{
  "n_layer": 14,
  "d_model": 384,
  "n_head": 4,
  "n_kv_head": 4,
  "head_dim": 64,
  "d_mlp": 1536,
  "vocab_size": 24660,
  "activation": "tanh_gelu",
  "norm": "layernorm",
  "norm_place": "pre",
  "norm_eps": 1e-05,
  "positions": "learned",
  "qk_norm": false,
  "attn_scale": 0.125,
  "bias": "all",
  "tie_embeddings": true,
  "parallel_block": false,
  "init": "normal",
  "init_std_qkv": 0.0293,
  "init_std_o": 0.00678,
  "init_std_up": 0.0293,
  "init_std_down": 0.00277,
  "optimizer": "adamw",
  "lr": 0.00107,
  "lr_mult_qkv": 0.5,
  "beta1": 0.9,
  "beta2": 0.95,
  "lr_head": 0.00501,
  "grad_clip": 2.0,
  "warmup_steps": 455,
  "schedule": "wsd",
  "decay_fraction": 0.946,
  "decay_shape": "sqrt",
  "final_lr_fraction": 0.1,
  "batch_tokens": 65536,
  "seq_len": 512,
  "doc_mask": true,
  "train_tokens": 950600000,
  "steps": 14506,
  "dataset": "wikipedia_en"
}
MLP neurons of a small language model. Each row is named by its layer, matrix (down: output weights) and neuron, and shows model dimensions 0-127. Each number is 128 + 32 x the weight over its row's rms, rounded and kept within 0 to 255. Numbers have three digits each.
After each neuron's rows is what it responds to, as a language model described it from the Wikipedia text at the highest values.

L11.down1196:103151101165162169124104179084100114141110114078105133099157105080056112114107139107125051104108141174122139167101149103109208097094099131121145094143119143084147146132080146108128126166132122126083129177141139153144183118119142124135132127152093118182136106090120115150126117139110135143115141119122152182110134075113103165165161135096134129124134120062123116096148082128115119116171
Function words (a, the, to, by, be, been) right after a verb in biographical narrative, introducing a role or agent: appointed a, voted by, decided to.

L11.down1165:160126115143159135113184060094139082148106130061141062176143099116166098112138095128141115124111151197205130128118088133114156173142102169124126153051094209104074118064121135161178101139157093150089121130181161148132108138124154203116128179116087145098122096160131132094112140078102131116155113117140124131115040126146123126074152090171173136123138127077179120191090117134170201095123
The word the/The, strongest where it opens a title or proper name after a newline, comma or parenthesis (The Rolling Stones, The Square Ring, (The Appletree Theatre)), also theatre/theologian, El, La, Le.

L9.down1033:068157059125111108100116163129127145138173067135136139150154146137116089094167149171046115101092181143124136143142114113127149121130163151089144103119126142148100118106109160145084158125108117086119136099058153097132067059117073164159145044091143093155157120098074143113132114085070139135110117112104123153110111155137138103116174125150167119155095092212147143135187119169088147150170
Ordinal words and opening words of set names, usually after "the", such as first, third, United (States), New (York).

L6.down990:117122137124152134130115096115160133160132135110197180102125130160089192108154148116136079146090117160135128135126144085177120085152101158147185072132144138078151142094156158136119068094138103133117124088081100147156095157140098101118095171177112161078136136163178144137131122125069103131152139125162133102092147134085145116138080135109114096140157158134091127123151137065057132084117
Middle subword pieces of proper names and numbers in table cells or sports results, e.g. Port-ad-own, Sant-or-ini, Nov-ak, 36 or 97.

L9.down844:183044116146129116159092090138085146122088090067097125096102088123144174161113122115172170139123048168142150151150134138119153114137131076120077168126164075191122095108139183128179085113133142154099164147150121134086084131151124107138079096102180139107097077079144108150110092168109138080140138134147156158076119144101140085172155081166155136172112062147179080154116125123154153140153
Pipe separators in sports and statistics tables, mostly in header rows after cells like Pld, Lane, GP, or at row start; weaker on mid-name word pieces and census decimals.

L11.down781:133148087145158149188153100130142164132158104119124172146071120115106162156166173112129140108052116130149128133161091165136129095086083129131116136131125132138113129064117149154149133069189139128083102181108198147165112165114102139148099134041172137094118165115050160175084185139152143201112079081113143141067169145135082126124132112143160196158166171139108110076084127135143152137124
Single letters or short pieces early inside proper nouns split into fragments, often foreign names in tables, such as N-i-agara, Jeon-b-uk, S-i-oux; weaker on table cell pipes and numbers.

L6.down229:106123095159133117144167147115127114100092149146139136112160180165132134138090125133142073126117114166144161141109159116095068154068132144144155147141157125082117164127109146159142139136067161145171124157156152099094145123081113142096096153131135142167091127144150149110150118139157069204062150106104114130116133176154103122112068134145133035109170065161141159109093159140126139151174
Tokens partway through a proper name or compound, mostly articles, word pieces, newlines or hyphens, such as Gaslight An(them), TV A, Long John.

L6.down965:088125138085150081134148110087119121120162120175081099188156087104108133154116163049095176127067124184124164099106153171122144160157133151090107061160110078144107133106128154107130098093119143123172086062135154114116093154117082113089229144068143153124165128143135140130150097082159102114069146112144114177107158161125105077162131133148111196112093109144113171170087096108128174152124
The connector and or to in paired ranges, mostly after "between" or "from" plus a year or number: between 1527 and, from 2009 to; weaker for "both X and Y" pairs.

L9.down1034:100125109150184118161166097139156124137153104113101125136132135113148176208109118090102115099147117097197125107117088130151174127123152153138157126101115163119176139106078106127160092099182132157112132179188161109158141123140107148126124150119138072060106124128147151142205097108087141127113130166167161140175143196120132147115127207121224156152139133119145104128139085123119144119109
The second word-piece of a word right after its capital first letter, mostly at line or heading starts and in names: N-ic, M-in(ister), M-ar(athi).

L11.down890:130139063176139225143148134104156132104146147074154127089106143147112125102140135112121091122105142151166114122030137140093148127137145175126082113134101163202165136154083105131127187143115147129113147106153093086126061131166139106118062144091140136183110128116093085153060143129079173122175069092134104173097124170083081126154172153156122125185104174134101093140112136131102137172113
Ordinal, rank and direction words opening a compound or name, e.g. second place, Third Division, North Dakota, rightmost, Red Cross, plus some word-start fragments (al in aloft).

L6.down1045:118080139128097154141178109135097118063150126090121142082127098088207150134112156118180197090132158131144116153105129173140141089165135064138125114148168090089182119136136108147157087129160122166095141089110169185142120204121036067149138117181189095100123164147082132177116154110221109130167084094149113166104169112073111150105113162133104127131169125132149120092162118087126112132155
Words that directly precede a person's or organization's name, such as told, Succeeded (by), director (of), Candidate, hired (by), and by.

L9.down658:168098157117116152120088127098124122130117153126138098152143148076126119152161108118118049119111117147197138154141092142125080088161135149133210209096075083132039169112202144149170100166147123146134116135188153110080138134146115147125197130131130061048184136123129138162117136153161135123146119151099137164106098124092117058093070138140093154211148146121123168136113156161171091093119
Determiners and quantity words that open a noun phrase, such as a, every, one, this, no, and 1, often before units like year or week.

L9.down886:147179183136124127120171107096083139093095129138137066146166125127152167080178096084115147129106139234116104101095083116134082138090136151096138109144118055142116103152085126124147129113053154121080096166139118142115107136128110101111192143151138154137120166084162133170161122127137132093126187097137063059079151134102160148141080100150133150128113217136114126127120187140123085122147
Mostly the first word of a multi-word proper name or heading, especially National (National Register, National Science Foundation), also International, World War, District Court, American in descriptions.

L11.down624:107100089163084124133168090152158086099134151233145123166142181122123130099161064133150133163123167135106127127147136117099085122133156132132173128124145143127113128118112169128201113057168085147139127126112119091139156128143080114148122127117095111147086161114158139102211100121084145206146155119141102167170116152192184113142112118073150053113094155117121128127167095137106096099139
Commas fused to the final word piece of a noun phrase or clause, often a number or plural, e.g. "students," "losses," "5,".

L11.down699:090155108096136156121110153149159127120099106137112114085112181104098097128179078126083114121134142105207115083011112097126136134127059116199146133109171151126104163102105124149145123159082120161113119094206123120110080098140065090117114117106191126165133129164077067106092115084069101187187152082127120099066133142208124097155172188129108101130132182145142128093151137157198151171133
Ordinal suffixes and ordinal words opening a noun phrase, such as 8th century, 7th Fleet, first time, plus compass words like South, West, North.

L6.down1316:134118125152165110114142121077180093143125159105179139141086085145101084131139102150135139134091133126103159189070097141146137133092053107137187134148101148108062093117058098081152074107099191091126174128077180155108081130147138106085103167186185077129115137192186168164149156102137128104167184143100099073155123110197145141156114119106146161107157150116124094192159138109136125137080
Final subword pieces that complete multi-token words, especially German -ung and -ut endings (Zeitung, Kunstinstitut), plus English -ed (teamed, dwarfed).

L11.down1240:118131105136114091170130160163113076089133055112120144123141184098117140108090152113133074120116129114145094132112099132115118132135121162120091194158139166135097152105167148043144047086061120121087145125145151183139085141121123178227092119110084125137152133170079086124155079097172146147115180124132161128119099192122121162189160173132151124147115160130154121134108096092118118171097
Word pieces inside non-English names and words in English text, especially German, Slavic, Hungarian, such as Entführ-ung, Gr-č-ište, Sz-cz-ecin.

L11.down1105:187080146083127131163157153089058139144083146121126172125109105125105193113115178103172128116122085128169130087133190162162120127142171122142111145080133175146152199156142140137154087096170151162097117142115137045151163119131155141146084159062140124186116104189137137128110134137115146159119073078089126153104143118134135128148127130102199135127147096179159090136069116127127130140147
Single-letter or short opening pieces of words in the middle of multiword titles and fixed names, e.g. T(osca), Family T(ies), Naval A(ide), T(ough), plus "on" in "oil on oak".

L6.down595:159137133079079166106095182111109127168125087074122107136127111163136089091165136093111165147165145132132093130140107134137122134104138114144066135148130136166111153152072126135123060111116102127188163181147159187133142136089102105158100175122155160104117144096120155146141112136148125144063187115109155154161135065102112138096130174129088168128115114154149139125044115113120102211152
Articles, possessive pronouns and subject pronouns (the, its, his, her, it), mostly right after "of" or another preposition, in expository prose.

L9.down1384:089086135167102112113066119124161102173107128185125065131129100117162114109131084161124130121116127126153148159083200079124104227147197070113090149115233152096145164121176092084120094138150158078109149103171142146120131165099128123106143085131174118149161114122100107171181133154152188159147175128145128085200105072130174134136175142039143137147082143081136128073195150094142068140105
Numbers and pipe separators in later columns of pipe-delimited sports tables, e.g. goal difference +76 or −11, and totals like 28 or 48.

L9.down580:119076135138093083175174131124077111111084096080176062169097129116097150138074164096101178070067109110107203164110185133141087152183142097162155170099160121108114142140180122196171117151182094121113086155107108071132134149104120153081179069126115164130178098131094095150153122148136148166128126088185206104087148146188086176111113149130171135117114138121046091144151130165120146083116
Tokens opening a new field or value in infoboxes and tables, such as line breaks before "- Time zone", cell pipes, coordinate numbers, and day or month after "(born".

L11.down295:149109090124150140189099131121167096118110071142187126073117168149168141119200150054132122093196093137105084163163081118148127130100105124072176106135056106158141136144201126123178126125147150103104120098123140161097156160097102101084213141157151073097122133101179097150139170098122107106096126132156069135196085121144131158126112115088167177156120112155069197121134133142193143130139
Mostly "and" joining two parallel words (humorous and dramatic, offence and defence); also first names in tables and lists (John, Rob) and present-tense verbs after a subject (lacks, depict).

L11.down891:128151101182110104187144112126141095088124095155117148141130122125144122129147161183143067077123123094158124144088109109114201157128092140141114110125137141143107136167120131107176135155191082069091136094105098112127083137065157103129123078113120116182169070187150160139150152150158110107187120091132110135087119192167099166116103092114096085212168095119148121159134152110128103152074
Tokens inside Wikipedia tables, lists and citations such as pipe separators, coordinates, URL slashes, and dates or names in repeated-format rows; weakly selective.

L6.down1206:161103131167086141123135069122092157055138084126076135151112138146153141106150157191109161131108164097132164118182122096139120059112110116102132087132176127141110151185125119165153131103142083112121119122132126165095144131140084097153178101111172109161103138086065123145161091125154113169130061109173138129106137106129145102159086148132110171170118094084164172141083159136163124183128
First token or word-piece of a new item in structured Wikipedia text, mostly after a colon, comma or heading mark: GNIS ID digits (58, 10), Rhode, Pro(ducts).

L9.down689:099080097144119176153113128098144072103119092189163132120109114139175150092130163083156114155120169138111078157118152119105175108115180088145120084136095105114108140079131097043123092187131169124153096153152159120179147166177174136092160074130138113162105144161174097139115117127133160139146098099138141141117127188106100083103126127130168115135106167124165148142070078135129107155135
Connectives joining the two ends of a from-X or between-X span, mostly between years or numbers: 1969 to 1973, between 1990 and 1998, two to five.

L9.down1429:213179100130134145158072162090127152172134149147157119126112093197141105145172122055125115110102140145131117114072155090122089164111137100179112091127123118161098150159130121121166098143093121155117119163118053096097144107169142131107156127172104145141121117139136085140113197137141086139069134121120177138131183133135159182151196168145154186131145095118118142150117158165145057095158
Pieces inside German and other Germanic proper nouns and titles, e.g. -ung in Entführung and Zeitung, Bundes-, -stad, -hard.

L9.down1422:126100082130102152155148141088113091160066092118107139095053117087147126118178201107134179130075188087137124113130135119122068090178095089093175124113107089103151165150174102164161116110168119139145144143151063128115149123131171166101109134086133091140106130183134142104145129122118156122100106137108150111091074181115095129118111131135146103126143085139125086138089082180154109116151
Head nouns or their pieces right after "a/an" or a nationality adjective, mostly occupations (biologist, football player, voice actor), also guidebook, festival, and table line breaks.

L11.down481:107082101194179080148121141130161131159137078106173138112171153097107198093171147082063189085118109163178149109147132177175094115129100113106115151116114111137121081098100117131079106147133137096069094148136092119142131157111134153137111154151121094151130146116167140116074093087125162125106125171073156120197076096083123123086094081095176152188117063131182057145192115094114142134097
Cell values right after a pipe in Wikipedia sports stat tables, such as 30 or 44, plus row-ending line breaks; also word-start pieces like f in fence.

L6.down288:110174075178076213121132108089141154110147069128118074126164135129146150179118161121185191178077141115176089135205074127135131155147181117156116142144182102117089100116123126123186129098133133110067112178186072136105161172072083168117120134110091123082095121123068153148149061063172144089155122073147166153104139167137140152115073155140150116091060065117127115184123086099101111154077
Commas, and word-final pieces fused with a comma, ending a name or noun that is one item in a list or clause series, as in "Crowbar," "duties," "ribs,".

L9.down248:101088118150131122104121066081112080153165155131113116198184164128150115170178061156160112091087114164140091156138084088127135102072153130137065186122156142155089125142138131050171109126106128088049120171140123135109124162082110151115162147155114156068125129090127109126185111130160103167157153129144130114161135106126119135133128126129157158112088163144111168133133118108153067110085
Commas, usually fused to the end of a word or number, separating items in a list, such as hip-hop, / Carrarese, / chemical, / 1971,.

L6.down534:105122128138074106118102168181138041124096132111121114076152136130180147162155153135175140112173100146083181192132140133093136101131109137153087141162147206138088147097151122103118109126107138075125153073085182164135098174039148129160121118059150096112172174176110106157098150179148142154137120101180076110107134083184115087094121099092139154108139061123137178123189118135113135134194
Words inside multi-word proper names of places and institutions, such as South, North, National, States, US, Pacific, after "in" or "the".

L6.down804:133123150135143120139094131159110108121124127158159086090136082168179102062133109126124022167144136132165163121144143095101107158183107139099092153125121130110150127096113135082158109108117082113199100100106166089142135146145142147084195108152149119141101123169124166076119092173128157100133177072112083196103080120158095078179123234131135155163086147213142153133116093120138114149139
Short word-piece tokens, often vowel-heavy, directly after a word's first letter or two in names and rare words, such as M-in-ister, A-p-ollinaire, Peroxone.

L9.down1309:139080137131133157130127095123202134151132145136136130089156163185090099118131124140128150192078098134156098134145081174145156135128091059088137159050131123148138091118154158149137165122130096126074128150147136173088151153111103077110089131153099146099157150124136154066153124164164114135131106112092149052168137135167139146105101195116096140160125106093147156131145134130134111109135
Prepositions (under, at, to) and transitive verbs (told, warned, prompted) in Wikipedia prose, just before their noun-phrase object such as "the".

L9.down11:175128078171126100134142147096113105143085073067138087119157097172173087108140123129124128081129164183191108085098142137143142097194080049114081129077080143100116190125135164097115113149154119152119124130137132124141109134177147079163118116101115129070176115126159092113128106123175147132148143157091130135142148109098127116036120143157139130067133053111175091131165128104122132133102
Determiners like the, The, his, our, whose that open a new noun phrase at a clause start, often after and, commas or introductory phrases.

L11.down786:152124089101148144134159171141101197140168107082098167084120139114112167141189158087089129121124131153122111119120159146130163151131101151136122119131131119148106152090145113184113128106255137098173130132133127089168098143150121122121082087138136153162100119111151176181138090108167157148150082164143098096142104120168113067131077105054167100094097144132207111153122135191143097142151
Final piece of the head noun in a classifying phrase "is/was a (adjective) ___", e.g. member, museum, snake, film, synonym.

L6.down1534:110115066162128092122092150078127133171100110153147087150124149163121144097131105153164171072108115094095109116117096072086133098114120157091098163147129133152088127116162124105153167119160129159057148135134171125124113183170088138121141132090175103114115100136098104176166108149089138146172147089080112055142138125111154148171187150115093156145142217098203172069176108145103126087133
Latitude "°N" in decimal coordinates after "/", plus tokens in tables, lists and name/role phrases like "Bishop of", "born".

L6.down1196:115127186120151078141183133128128123107100100149152115126138100134125101088097106127123079093184083153172110119145080152162115079073065073127132092092155102161097140084168159150116104128102096149123109095169190150166166157111182170147136165092133126130089134181098134132088218107118123112167115117080130108135161129101076152151093104118163097044158133136136133167154116079150223098128
Final pipe or last cell value closing a row in Wikipedia markdown tables, mostly numeric stat rows (football squad stats, career stats, census figures), just before the line break.